MLP neurons of a small language model. Each row is named by its layer, matrix (gate and up: input weights; down: output weights) and neuron, and shows model dimensions 96-223. Each number is 500 + 25 x the weight over its row's rms, rounded and kept within 0 to 999. Numbers have three digits each. A neuron's up and down rows have the sign that makes its largest values positive.
Before each neuron's rows, "fires in" lists the words (lower case) most often at its 100 highest values on Wikipedia text that the model never trained on.

fires in: "of", "the", "other"
L10.gate297:507481481494528502484493510482511472511489490533525479478538502493513515495485521444548532479525496544567477495493531473567494514477480451473549494489479495480507509470511484480515497544519493454509499563494494499444518517526554482500542491495505525470467507496512490522491540521514454506541499466513471519520479501491459514496494505525495499517485500495496526517491508440465498513503
L10.up297:540512548499498511520471483498516495474495510500553488463450495507505545517510515478551509481477504533503512482484510463518519507521479450485520507469485478504468526461479515502464455536501474510486494492493503520504458519525523493498543502529524531502538467525492542482481519494478519504497511511518498507538532534506471490486483505507553533460533506532541524551510516516496526555489
L10.down297:542483489492502521501501471513478564523467522504482517525509480471531497484492491481477511470513463483524462476520468523486528541473518484475522499491480485536472479481519493532524497482514476527506508490523494486478490515479472517502483511499486506488494490430502511475511492443478522489498488460505477461450523506504470516575488498509507499481523518519477481486514473486506469499513

fires in: "signed", "make", "made", "making", "reach", "called"
L3.gate506:498469490472488473503543502519493505510481498493475498510483489494513512561520488426537504494506556526526495459528473529525525497484490487470481492476497443494522503540529474444536499462518474496506481545472459497510514471453506492503567500525505501541470485503507543530504487521540527547508533485496485503507460495499488473544495524540510465489502485500491566489482474475520489489496
L3.up506:515508492525454461514474504489470489517458501528485456514496518518512511454525513472509496508539525507487540497498458490522512485524498466474476466529489499454535495489513481510489505518511459487543511532516543501515486501488542475484535485471510443501525529502540442488501472478482509513507525500486479493517485533549538470533518485560491503454469509512497505501466552490505472473460
L3.down506:497557482520505509507488508502487513496443495502539444465482483502521530466513533499503512489461464507556506478494472492507499480493553549495511475471521493479511513467493515508518499515511518489497453479500509507505533535490518474503515521507531484539472539484549538470461519503497465494518507494496498493432494533500495502480510497487522495521522536498445488469488498485479489481462

fires in: "the", "that"
L10.gate605:488456482513477518508520459545454521457471509511459506485551507441508505544507487525497511524486440502541483527503477500507484514544517496486542509445509511497479480486502476483522490489515542522502496516515501418520533494509504502500490485475492547499504456487461517458481513525550497513497511493536522486502485511492531514507501457458501452496484525507491484536523562487514518523528
L10.up605:484495462520447482498502497494494502476506483499486468498505498490472528509508476497462498477505508462496494512524511460539541519484495522465517487476527544513464515520512485506512545493506529530542492548526469488449519500507476492488494488483470527492499506506473495511545532478482523467513553507520491515466480541470515484483529525522485490453494497495524483506463499504512471510476
L10.down605:504481513493461538514508522509524534493471533519526514462534522497455564553516517472464501492497485488485505531503524550498504557495475456495516491510518509527466513501515527540478490518489488517476469472495535488455488532554571489493507490499498499507529510555488506510516510508471496459472531504490509472495484547475486458505510514513491518513476470474448502489476465516461535486423

fires in: "1", "the", "second", "2", "s", "3"
L19.gate30:487496532497516513555475523501488554495493493459495540518486565501491478480538526477520508525510495516533541519502475480490479488501498520482541537459498506525489493518501533494435473478518520483530502503480485484514487487546523486518544455524475521490461479504556520556526514499452489500473523483516513517533529530495563538463508473549472462515504532503529492543493508431527474502520
L19.up30:498483525526498445494464514490496526550467536502500494481470513467477469479513543468522510529542478498502566514479497491543485480471491524432504514487504483485448509537499483482457501534497495468512514497511549488501508491557483486504479515532476506489519448521470523506502519455506532452514494496493492507520522474513508475494507495521498486550493484484565464505488495492507507515494
L19.down30:521476515480476503473475494478490540515532514510480505492504502473470492469491506514508528529461531496461483495479462518505509525536508478494477497525465508522493482519475510527527459482437550520457478490502504476518466517478496488489506560531525495473501536495466527504518556503485494488439523509523494499537517511512474512504494501493480490517500486486485563560469476498509506471447

fires in: "is", "also", "became", "was"
L11.gate194:457460508467511491513483511515462491518480449483498478483497542479508498556522489521508471494490463497487470502482501504505501488529510508465475544483483493494474478546512481525511457528410479460511482479533513577525480519488501509470481531496487501514506494475482526530541483509517495543536476497505539533522485502463512514522474483504495505527502541524534526507487488512488518532514
L11.up194:515505488469476498507505494501492504493464514509457497491512481506490514481545509502561473555498502488467489469488512514520479487528470450547514521465504508502471435480479504513499490469504469487468537532464543522540505483508423545490488514521517489500558504509499524497491512488480472486488496519461538500464493508454468500498509489481479516522525515506531525513523511480551476497525
L11.down194:528487464499533504463533520513510508516524477466534520519461458495493483468458516495510529519464499558483514501510500462506492555490487513536487509455507525520477500511491453500514478480468490472504519498506474504519513508453483502483538522519507515510530463477505549501535475485478436476509533493488498488460476508465512516521517505505488523495488517503483538511463543483490520487511

fires in: "a", "some", "every", "any", "one"
L16.gate271:503454522486539459478468514505483489506490509518505540519487463494477516478472504471528474544560469469514507530501478533546560514491522503481510497478468480515476490465502458508433528520459502496514485537505488514537523554479485495499487502474450496457491511498493526474480523515467487518486525488486501516513517484513522497513459501509486474514494523480544435473504487534532497516492
L16.up271:530494452439471482499472493474507530508539483487521486519477484487525507469415484506503484540494500492472532509501482495486487478514494460479490485472512518493457569575504488517520521522524489496507463543492528502513533508493458508505516512529516553509497476498491517516535494470526490473495526508483491497543476456476508499514473466497498502465513488491485482518466470490501514473498
L16.down271:503506517463497488483443504491493499469488499489527502505501490473464516498527504474493454508454511526537482492489476500496515544480512487502501490525427505493497524505491464524515473534480526502472490488489535472516493481478502472513521512496489491461504556516497524520493513519492463433443494478482491516472508483492507514498489529525472491498506481497525498490464510517508478478485

fires in: "the"
L15.gate473:521500448495480485474475514535515478459434526492486493538514485475493545502474512525497558531532477533525523482539467544499497481540470480466507489475469526499462505560484536502499505514492524502478494495531575481489512492528472464523459497514452490478500466492487553494516495490502543471494530478500512495491503498492494527472492492503541473516526486479471509504474493488522497445517
L15.up473:535486528535469457495516526484488460489461500461488535513511500514491489494511511514494524493505497542531527539470484518543512495473521495417481530474485517505500518520473518460492491478521486501502512467450501535507495540523479523511511495472498511530490493495470510495496500512468487467498501498458518495458473515478481479503558502543518506546479484515480535479496515524496564481501
L15.down473:517480501512491527465439479530539535512479496489490530505503520515492503461509478513438529506535504471509505513510511509492527517512497505500482519520484458498488490485499488483488468506483481503495515506500551497510472505537505511500451549487481488493530520498534560477510481510507508405490508493508515485510513515490533512513475478466467534491514515494496490478491513516456532495507

fires in: "as"
L9.gate329:513459494520469515521502542501484466492520498537493503506517498517483492491502487532494489506496469510541499515512490521483481508493477515475490454509458527468480489482514479470480538461512510496499528483456537491491553468457491501508519478522544509476493519527426483463532487419502522513541482505527509537520509543503463501452473545490488509503563483498513492457449484501496533467525
L9.up329:509530504522517500511506483455486471557518528519482502492487514493500511495527532515528511537499468482531526488529487526511503508521494493513501495506502506493491498486505519544514519464476518520526516504477506460496471488414500517484545512502528524490493474542463518536528495467518510502519491516528523500482492500496483499525510496520532486530508493491496478491533499553509507500518
L9.down329:499518511515494537503555473512469495543499530504479528545509494494504488513492483519445503470460495477521495512488482549497477483515492447475445486510533534460522518481490473490501512494504528538465480517478493527471527488455466519485514454479500527490535472486470527455505462451478523487489499496485489502510517501484484458539511509501479490560502487493535498457475507530519476548497

fires in: "are", "is", "has", "was", "have", "had"
L11.gate409:519472530512529508481521473522498514492487440518517517510513534526518544516455522485462487498510501515526508507479559470488445506520491490507493538489499508467494538524476516512521537537491488501492515496513516512505505503486520531525490561533518532491536457515511461471488502517509471515554450546464496494489543481506477480485497514486473499536491534529476495491499490466473492504481
L11.up409:459479501516555518484529515472506481529478504504538494464462502540503514494489457486493501496466474534478475492506505431528501494480524494513503542504482523518499504520509490523515503492497494519473481516473519531509480465519490511502491488512457480521511533480538495466499480464482495535505474517547492448534483494516507465491538445487484475504460530514454519511508487499496491508521
L11.down409:476488507479459558485522462536517570489500500510520520520472503469499482482522480473515492458435478456475476500484503504495529493499522506509473494518488493511484505522475509500516504506520498481481484519504494501453537479480485526472479469517455520483456505471541503466505463477478519456506521456494480485480472534524480507492548485492487526510465532514521512475443504506472479534460

fires in: "had", "has", "have", "having"
L9.gate195:539509521449506484539471530502515513468525510493542451529464537491488490450520488520475512546473438499484509490498540496510492504522512475498504501483490506490473544537526531449477526463476504454526487524494519548544511511512487503482489556522527521511504489549502499537485475478476449504506504481503485494476507496513517504507551511507495519491504500508511481510523503470469522511533
L9.up195:493483477454508515521538529461520551501518504528508514539527491534546508488534556480450507511467499516510508510508524473510499481519486510498506530497496559480481489500485509513477503473483476511476494515486533542495539497496491503451544514498520480553475512505533469498448443511531474504508484475528495496487472529530509500484463482493503522462504486497479481483467523446496494463522
L9.down195:484492448506502520502514490491530563495528481472540472486500519521499489481492460508454482504454469447473438499526525478459499503523502514529507419506493516487484518484517483460490532484459491486519521526539512489506470501516484496506492544518481532494507543544527516437479446512457470509511473518492511507462482512511478519489525447519489500525452527533480479503481452485501483545532

fires in: "as", "and", "or"
L19.gate722:504471484487536508538501462500525499495487535537513467480495489493514491520496557470518494463479504521482477487507449538507496532470446469418530458507530531511504467464561559519492557490504541483482529493505516458455512495477490424504509474488505524523525506521473513478516516487495495521499509458487488504506503511482483510445499520523479511514488477508467468479491540491464504482515
L19.up722:523525504523507485482511513443549476489502491486510503475487498503488537502499523472502543480495552468531527517518517470541505476513461488471512482489502494494506512482473508514463499477515454465546446488470488479478505471503498538528534477496491523501554499511534514475526497498452514524500521512521506474483506492496508505502514525513502524478529512480482523492452561494452495516495
L19.down722:445478493467455470479494518494517494517526574529512532506516512506470474487450480540522489500484515525458516548527499489524519461521545493508505483480507505536482481524509512476473511490491462494520511486544487474503532477472483500487510466506493533482484490504511514522515507489491519517510521520492496510461497506501513472513510522513495547496511406511499497488470477530476422495496

fires in: "of", "team"
L10.gate446:484497495488422417525483488555500529494516490528525501493490490503529495513492489497495485500498486513527550508510538492510464504501513473530530542501488474511472474468516474500488520468491439468499495494469508511464486495479529468560533504538489497494496489494453478538508513494454444465535487517563499478497503478510504506506480515471488484474508507507463509540543471485459501488494
L10.up446:510504545480530491520524487544501506483545488492543506485534492493529512488503506472456493531489517497471539463519494500432492527487500541482515562526510505502493480505454494522512546518489464496497494505535496561506486513495475559491440534527484484450498511503479471538510506497494516456506453507546515498550513521475472475500472475449503529496512524491444483494533480501499480478503
L10.down446:529476515477538488471560508487494524497474504515536488459514511507466511522526556519473457510474500504463481487489536496537512510493509487488508508475485497544492521498503489517480502515525494477484487497539511509464481483498540449515478543531436509516567467521458511522503484501506464476507452519542464476460467505513454510451498483452504490486515478514487462490515498512503453510468

fires in: "0", "and", "he", "but"
L11.gate187:497514536469503482520516494472539496510517503484560491505500525534495534502494512521445515510486516498496508462472504479474479483447475503530513535494462515530498533533478503511502443528504471490486511510513502538515488500511538464477530468481545508493484450487507489478482531528504499507539518488535482508520488545560495509516490533480483504485501508528514486429520476499490518466570
L11.up187:501501465441475493435464506487480520531437510532494511511477519468495525508518552522470504501504473486507526524503516498535492473531509440451471486501492479503535521485524485506464498479499475468496465502506503482485510472514502459507464493475514525527493513492501475494532518518496474552518506528462521491521486480506510467446470544553481495498512504486496550473493502489489471545528
L11.down187:485495438459487513503504506464512555466469506463452496488442513494515488527504501499528495516514487447485465487517474491519522471530539483521497485490549512492483512456507454522489514486476511487481490501500483508518524462496500479503505531497455512523480471526494478528517478532528579499487515473480514505518517492501551543496492481502492505523542519501490482544566496510521463512519

fires in: "more", "most", "among"
L10.gate34:501536531499545496512486494515453472493479483496567479509509468492508506478493502522536489519473514522486527470484468487510509472509479492468470465505525475538477457452463491481473528532527494488501505514511531492507483518505503506563469488491489506485458452516504489495450478471513516520491500487513516489451494556512532510457514495499516459461545506510504469526482512503515547482505
L10.up34:506492519527543488524509490445458517453465507479477532515514495482531507472509529510508440524503535515515516500465464512493505496498525491496497514478475488486498518468496521518522514471493511451506504536506470433519517474528516487493505466497484500523538506497506515477512477453504518539473517476521473474517425469477519482490492505534566484467501510490535513520502513499432469507470
L10.down34:533512508459461488508493495510478485542510510566513526478501532523524462474473504548518496527499508515473489532519535475470517526467529480538508511480507498506487502476504523497502517510470500508509474489483465515556472523497493470525474493476541470494533495475522463449510487501502514505507506528504486526494486473497488498493486481499519488491488551531512449478494461518476528499517

fires in: "a", "became", "elected", "as"
L16.gate827:514440499502511477538482513542489499501476463506506527515520490505490511493513473462493488485528519540515452510490532537534512491506512481464504512488559499475438518501506492515545525443516515473473517531449499490503494553486499519448538518474535497501511562472458537515511494474494484500528527439488479514444484518465503480512519503474497496475534511477479511500486500515498530487474
L16.up827:536570456519479491485545558535482539506495502514508467510514503455497511469490486513466486513474515472527504502498453504484475505482487462472492491480509486537491521502464481488499526457482520523505543507479524502518507495498512491503514507463505525480492558509485479492510479433525477537495489491531512508457533506494484493497557552470503505511499507528452481462447478504482496541471
L16.down827:436512476533471500549522478443451451496483480459495522491494567480449500484513499509515461477552516503521507530494483500531468452524486501502451484490572493489478450521532485477529466510496501515475499495515511519499504487510533489516526455531509499510515541516506513514505504509486495512523476467511516502517471502520456502503526483519529491533473478547531487485503497477508539453511

fires in: "had", "did", "decided", "having", "originally"
L11.gate380:463504574504520510492523503515502568528486504542527500485515528481535518513461501512521520466492502447469484517474474470484474528506501446508521479517495533510483519534473500494467534513502522509481467533510493480531497502483537523457503497512530486531511502538531480509494481493480516480472473527497492546476482496500544503470524502544488524503469524501503532498504517545526535487532
L11.up380:425484521483447515492488534486551542483515456495517495498495474538472485485503509451499530546486515473506506521477523509449493520537472482485511512479510524479475521510528504542480515531463499484520493498463532475496530535492531501486489468510531500499506497494501497510495511483485470502497510519537505526524491522544530521535500500506492500459552505493492499509480494504533510494491
L11.down380:507527469525496467453491492534524531495490563511481478464507507461505497530420505502542524481457519484488496496504491458473458517505508488541511495577494518504512483485491531467533461486466487522434503523520447495517454481509524460510544553492512509495517516515518493507502479484480501504472487476504483499489492473515472513513474474523463491513450498521476552499472556528479505510526

fires in: "more", "most", "less", "1", "7"
L9.gate397:531517544537543484486497565492481464454500501530555517497475514499525473464494496502509532520495498504483480497463454513470476491511500483446497501482476535446481523463526493532497508508529519484511496470501484454535485509486500441505512487494518509432521455505500479484483519512494510537501502560516476532498477441487522516485492510507477485483497530482518491514444504495477502482523
L9.up397:481543479498474444479496524517458499476509494527519496514496499530551496475493483475494499479490536472514529515546484494522572471466515487500520493531477499494508498497505489474525557505488491484524468490473475479480529507460457456494498461502520478493500494498516523511492474491500513534533470499545516467481531503434539478495519521571483516485532506486514486497467483533544517544489
L9.down397:498539507484546568518533479493458501464540449532512498535508468485508495505524492499502499478469496501487512494502522517491489462486449479471500492509485499491478451476487506495492494524496504481550477452496478457464506508476492473504464516533511496470541505465483489520481492470484497508498542488498492523491521525454445464467545526531483485475521488512526523532538482517455521502477

fires in: "as", "elected", "named", "because", "appointed"
L2.gate458:540491511498502511507498532553528485491518531520478468483516456470536485519506523528452516470501471504539537525510513475483462477533510524464464546468485482503471509468530493545512500492540514490477478469512535502463517504483491526527544491487473519521483490543510502549461507503484516487489466489506484496535512524480501540500515514500499466556487483541479491462483521480473482452543
L2.up458:488487492537515533522535524485438495520514485511480493473526533505456497518471486521515521536475487440488530481522503503463531501497519507514438558499474480522480488504500472507504509437527503446508471496531538507455497490505502503495538485445503549492470473498498477476479485497485519482470464509489477458483539454543520492528480515466504532500494504478483484468465505461511495493550
L2.down458:515485487521499516469513471458473485486494506509492536491532492476480483498473477510527534493496465483481536514453510545493507511537525508493433529479503535538537498503495503493495501529499515531471482496456470481498494495465457470494528517458520515527545511503499488552523528473457497471489504501478500516510503511486496480500503491514543519494518519483482494463503495479484532533523

fires in: "to"
L11.gate267:542494510496455494548510560493522518481511516518518522519456498490494487538513530494486490524515468525517469528486540460505467521500456483503505524485491478518475463504420547465494559470444436476471476471477524512528455489473538506508497499519486506502491484548512482481497466517491505529489502506525502512507476506494495485471527484499528482524534496447495496503482515510524513503495
L11.up267:476475476496498529527502513459509482510517430479517499476481540487482489514520538529493539527491508509468452498497512489483516495499458499516512492504495461525528495512461510477413540474483517497507478512490496519503489515526492512469485514512512492535501516475526459494518453498533507520505482500500493477491481487476489508472524454453486496477518501509488457476503465499494471528519
L11.down267:505519509475514527542495531463471490449491496551485479484498520522471479463553524483502514484500486457506440511519488481475543488439512482551479553481509491514493464494448514488457482513470500503492531459496523526501535484484498486518465497474462486472486508534491515486508539509478505499481464489506451530503502508522508477494484500494480552447514508507508513503497514482502482533470

fires in: "the", "this", "such", "that", "same"
L15.gate576:507492528500505458521511491484542526527488458492512497472549463473492496471513496481498488505509493444442543520493505470492521494509509500488489566507462509492495541537490519521490519477538525536464545533542500442499478523503471541522505501486498552505432523451469492508503511551506511513492494509506512488471497534486495530479519485492450494502529465520524469522474481524513507449491
L15.up576:515473512557452438503492489456455522457509526498465470517522471457454481495466485508503489505525476500542539507472496503487485521458476494519495496498501524470523506482505471495480532492522506552482479499507487461481523493507470467504490503500517512478484524467503524524483488510487475516474512498480542495496490537494449518447511553518479509460525493498487465499535486491490519522472
L15.down576:499465530490490500531508542526456540498463538476492522535525495498482494558466526499502469498513534494481487500472501492465493527516548482545480516537498514499476510487506479500504462541503519517535511520470500499487467483545534478483492470497486477482479523495498558476502521527481453544487492445503515473510479485494517508518536497441510537509488510511483545487530553528508473492503

fires in: "the", "its", "atmospheric"
L15.gate73:487518511513516519476476490506518488523486479503474493532540520527521506523471522508510523543509523515522503529497501459466505496475481523508542518447454487497481498492493534474516521507520519484470549498483491512449501451481489487482521517507528476487523499505521499503498500527496494522505484496508553481528508480503493473514504458474489454547539469494516514525463471491484511445449
L15.up73:506477523447515499472445464479539496474509521496485495504529536479484514485542484480510537507466469517488504504468503486485470500509518567458518481461495451501499463528485484483485479474524450491479496479491513505509474474507478514484535554513521533502497489469503501489468486487535505493491477477500559502545493530514517537495437468559479499502456492530514493517486536505467521518454
L15.down73:519492515530506487495535517475440501481498474514486503507514508495462492495512504521475510497521539496496505519503476495517510487498519485481514496507475437523477537508495500538516502456480498506481516480535500534495537524495495509476526522528527439510460510515474535516489490474511511502509487481516484499471442508499448525509487492510523534527553490502502516481515499513564507498520

fires in: "to", "help", "would", "helped", "fiona"
L3.gate435:474486480494510468518491519498519491471536544499564522443489492486533512496513569487489507510542475499512448489488469489485506489498480538547496510488465484535519545523469518459496503480501497496521486535507471496525508458537469491529501531499504471485517462538519522518529489512506512494458465503506484460520519532515525522484476498450508499550500460463461513510513515502522545492491
L3.up435:496466509469474477535482479495491523520460481490552498486463525484512461485525489505506480494456512502522500565518485476558533476533494562525501537520513492535512451527494533484522520504499517466527504480491494534492520514498519506446529509491504437525465468485502532438501443481502507483513493507530513512513499504519502519493533519547504467516489474488535520515502501511513514529491
L3.down435:506513496490498465519506524467501512540492460482483547493451497496507531503502520468480454482493484533493511535527476483498515548457546490504534499487509519484544473531477484458467490495517517472525511473569534495479552523510510512451518540496439529497475517528486488444517477505513493513505524507495483525517505508524499526504527492507493541522532466455484481493485514523472522475455

fires in: "took", "made", "make", "take", "taking", "making"
L8.gate584:518490508492510497480494503474458499476496448475489472507485511478470525528527504469480516511497505478544473474528478509533470449475489515482535489522523493540465506507473479480514493489511481497494490494458457519489524497490518527516489495512501483537493514486447499470516537510494519549484499468514506462489490509512517487563478494506543496474476494481503521529556481513477500475479
L8.up584:492527523499529499485483465511485470501498463492477504500457444544550501503506508486541500462495518459520474505464489458456479467545489538473490498508568498527468484518456555478518507500496500496472466500450457504505476539482523468469502471491552485538483522491485517466464515485536522481527481487517518511543469452491497493503475489528521502514519479471493478545478484531486524445501
L8.down584:483521520472539529506520479521522522518501524469479468479455460472477533533477484470507519504492496469501541483545471516532464443567509519518531532516538546471450494503489520493486480467487491504479502447496536546519511514478557456475483517479504493486538523537512466496459517506513506517528469475496510516529474466487493502495479478514527504510513496484492476502504506517500505474435

fires in: "took", "taken", "taking", "take", "shrek"
L3.gate34:464522487465498508482486489506487491500488528432512520494499460486534485515510509496507495457510502489475519498488497488490476475503515495481507494543521490532483485487525532511450499482520510502498510524468512477517487503503514479518522514499521499505441522518493505512471505528499486532541456500522475544502484524465538461506521465489494494491541537500489517550445510528500515509527
L3.up34:486490498478525530439506447518491472491459506507537531494554499543524501465504464442449513503510513515500500565456493515509502491476488514491497525504553510524522492510527491466517481505488466517473502467491525502520528507494535535500472516497478481490476475489495495505507513492496486501464522492495506529561469460494537458505436457535537487482527516440475481492486528512473520493498
L3.down34:569474477489531491490494482478533494493502502506523545476434508479477492542506472480508460502468483474511488502474533507503526513474507479516528548557494518515497482519500480470523430519474481525476495514492490537520490552515559506498479487504507472483488543522475486493502466484478471480503507504509481496539495483501495488557456484486471503459491508483509489538520496520511487482538

fires in: "other", "some", "more"
L2.gate485:504472515502553515469466540504546487507519479503561467489499468511448474520464531493534483474503513489512486521517508477488565485504505473496500519484506485490466502471518521522478521490497516490545510485516472495548502497544517483506497521548505506421499450492437483538486476504523508499495494494436535477522519517539465505500559490547524517469476523451475476477513497522497475475550
L2.up485:491520442459508505490506533512527450498493523476563484522491506551482498508480451454477552477477523473519519511524532477453510525503479481557495498508482470509442529516503512495477541529472537490515495516473528537518496492510541475498485481515527516454481482510450506488489521528523490533474494520517522521544500471481493514522552527504501483496491499504512443464520490463500499454474
L2.down485:459543467492542539512491494447477481500476446499543508528482528470517490487509473513551489474492528516522452491471494508517533531493514465498490483511452525546520502461480528502489515533525531478505498503516507524463438511496510490510503499471523472452481548479481481484465456499458482461532479531488515472519508441547509556481527503526456499489514514519511509478501520542470480503501

fires in: "the", "his", "its", "after", "be", "of"
L10.gate351:489511508507495501499484513531452497528493511517515479476443526502500481475478537527497469460541482476498476526476538517486488535479448484501495472465500527467476495526474501529494518560517474527481558508492496507489498479492531529559535504487463481486476494506514534559454472520483483513493487506502516512441507486539529509469473533482487428554515477508486489524512497511474508481521
L10.up351:494473530477475519536442469514500521503511533507519509515497513501513438499518487469519469484488492525509492490467516498532525495510535450473511464522480504501484512480475448500508522508504466541446482510476545521513479515489539544478491539497508518489468495523519511499528479473515462468551527486447525481492484503540486497437470511482500536511495528501525503507429510478551483493471
L10.down351:492478494484499491515505456521486522486501491520497506487482468474489493471511490509458444546516528471529540470494487494524509533469515449523490468536467482479504530493450494535496525530480479499475514487512482533503458500508512504485512478485553479511521443489534485467504490528496494493520535491532488523499443504470533506488460504464544525521523510428474472485468515511484526526467

fires in: "the", "was", "bogusławski", "january"
L11.gate808:469492536492545502473472509531498507523453478487494489524526512480524531520489476486552499505510499469526499471514491502472501544501464464467494478503564504511495505489520540491464504493485499517495527468466506485482543513487481522485521465512478514452527532487529499484495544509509498499559491456508515465499502570486504544553512521506467489527506525503506523507499559495535477496478
L11.up808:502476504499516512501488506514482476524516507519468461559535474500514523527458514501489493470514500458480530506479449477504485477462443482531497501520480534528516509492495494503467517520529507528472468538542488509530509459474498490493492476502497547574438453558501505469529479489487483480479514521458523502513531545442491446506502504540519451498483489512467523524525479523512459509532
L11.down808:549531520504517502506491485488543522519446523518507497490508469502511527532577523485495525500530500513471511507474480537566479483510515507518539483501517488517504461498500517525495491488510483571484462473543537523527485496481500493509482534475516473475524473525493518464475469483519498470527503482490475496480532523552521498525461547500482468501520480482500504462517436505514479485518

fires in: "of"
L2.gate742:483543494478489421505471526476505470475502491511490501476511481495506523456492473464485493492459476525523476465494499493473464501508521455507500533492528489483503480452497500540466505521498468509500498547497503486522489509547542459523484503510506538519494538468497441493525526505529492505467464515522486503491501498508508501497404461514479538463505442469463473526543447475504508524470
L2.up742:488490491519472509503524531498526460490517497546531510501486500486518527517508500506537514472488505495534488507540475479481516507489523516497491509466471500525511508525472534535505487483528550506505519504499465474506513487457454509523527508518500475477537527478514485505529554506518496483477496509514471495483522509483483469519514482485456510488505511495502437491490507515466471472503
L2.down742:517478524464474482483545494513481492520518505451528528485482476504473481505500500498491515480509503475475480517504554493491466541488476486497515477487456511529471546501511479488505487523499528499484530494509471550485480442533455477479514512510541499544493471474509478519520538502488489478517461489536463456471460497508483525514511496516526517530511498526535439480467521493522501471485

fires in: "has", "had", "have", "previously", "having"
L16.gate72:502458474487530486549495486520467487465499494498520486544512518525470474542509453512494507536501483467450472510553502496444509479489456494502502527478525451485465534503512517515544495470465473487486502526524501481550538517514520508495488554522511468535492505546523498489519483535482486507465472470489531505485460475481468487498532497495481428510490471494532467495477485480476469508506
L16.up72:464524524474497497524485540471474524476498550513483501524529475507522519456505547484494486534495504531505445457473445463469536500477481475521463484522455531491509493470489484468525502460524517479468479495491484503479520484513530535517454472499494513554485504537479495514487464503477474523506481507480470516505566522516501519477516493490513514493499523512514512493497508514508473493511
L16.down72:482498502421481565489492539474488526479525510488498487427488477507512469464490477453503475511505519505467463435489505445482521542500528520462504494496513528504503509499483480540463491499524457541523507521493497488502468495510468506518477564518501459501499483499501427497520470494455512515536475487476478510502514523497479516516478513528505493530488514496540499488484463481522487547511

fires in: "year", "goodyear", "arrival", "autumnalis", "season", "alumni"
L2.gate816:508594506508527463482508482532512489535532513462544477485510511532486496456460494497551473499566469474523533503497525471473518497547492502488478530507500500491506533496502465490493486534495518544480512508500499514504504533462536504512547526476572502459478469469468528498510468516526527488484510501535512459486476504476560508523536475481502492523479471508459487519486458500516527519450
L2.up816:514512511471527539502523525468529507543495530488456549489491498481505457530487505513503504506531467475497520455493533529528482529481484518536476514490501501520469519509500540476503541503502512492496489534520547491523479452505512498495472513472488531477464518507491481506501503494522523451556520485512549504481492515533511486515534543500517506499517512464521497508503460502479511463506
L2.down816:519525495488489453503520431470485485519491494500518560476511466479486503514536533511510541526499474510528509452524489450510447480483500526482481484509517525518536489491538506523416520495493533530509513472519500493516516509498468489527525490516489497482513531484506484533487508458496516471470471523494496487474548491493416510482499500515504516532524539504477475524514479519484517487490

fires in: "known", "also", "such", "as", "example"
L9.gate336:528519549493478483520462510467499485510534487486460506456490530536467523475485469466528520493503498479529511542485484529506503476493517530494496462514489484508523515488463452482462495491473478513505536492453461532522466491490478492504494468508477501512515502497555503549507442471521464521508469540541522522524513519475503539488471510507452483519490494500542496504476468484535545469463
L9.up336:484492496497541467500486515484482484489518506497495455520514519508484547505467512510525483488502502471545507486521465522511534491446494500520479502474493482450467435476485486511491477521515464523467493497487511510529516520498480484485517468557524521448478508503527523488461474446492520498492481504522565459483492471501506519537504486499532471477478506560521518553517478492502521498508
L9.down336:489501554524477547500479538475465447507504544466484476485525510479494493448499533507488506490449485533485520498461487470497482494514458499459523516457510459457483517466491522534492475539531483532525504471445457517480454475486483511497493519463489520454486474504461521519542494473537515471495535511505490466495472515477507509544497521531499475515517516478510502528515480486467479512459

fires in: "had", "has", "was"
L21.gate1:505496471472519494494537481514501462500481516522476524534504478473517463488522488483505477509452508439508478510457524490483501481516495505506504488500498483475475524515466500455515508498479517489518457489472479481542481475491488492496525536542527470497531493510514461466474504485467518552496523510492497527525494524498510501461496516485507454496515524484494503510540497475454504504562
L21.up1:484507519485484524477497477503511529487502485480516560499496537462487512479501508514469473507465474525490486507497479518521490505516515506509512511520481497452484484535484488499525507526544466529506533478507503492569515544517503508460521465526529453555480487514494497497462508469517497479504455527491510467500503554551504509515514509502517522514511491454500468509486504518521464526558
L21.down1:492476490512458518487480478488488507492541480500543447488458541513507555503490480545480485503464519490508495527565511507554515525561493522468485514550500493490505553505460499531521507475512466488459520517516452514502476511507485532520489487491468525489512483524495530501498482508448486526517496476495478472463493534499463507484500493513484498511499516507476552508465498549492472504518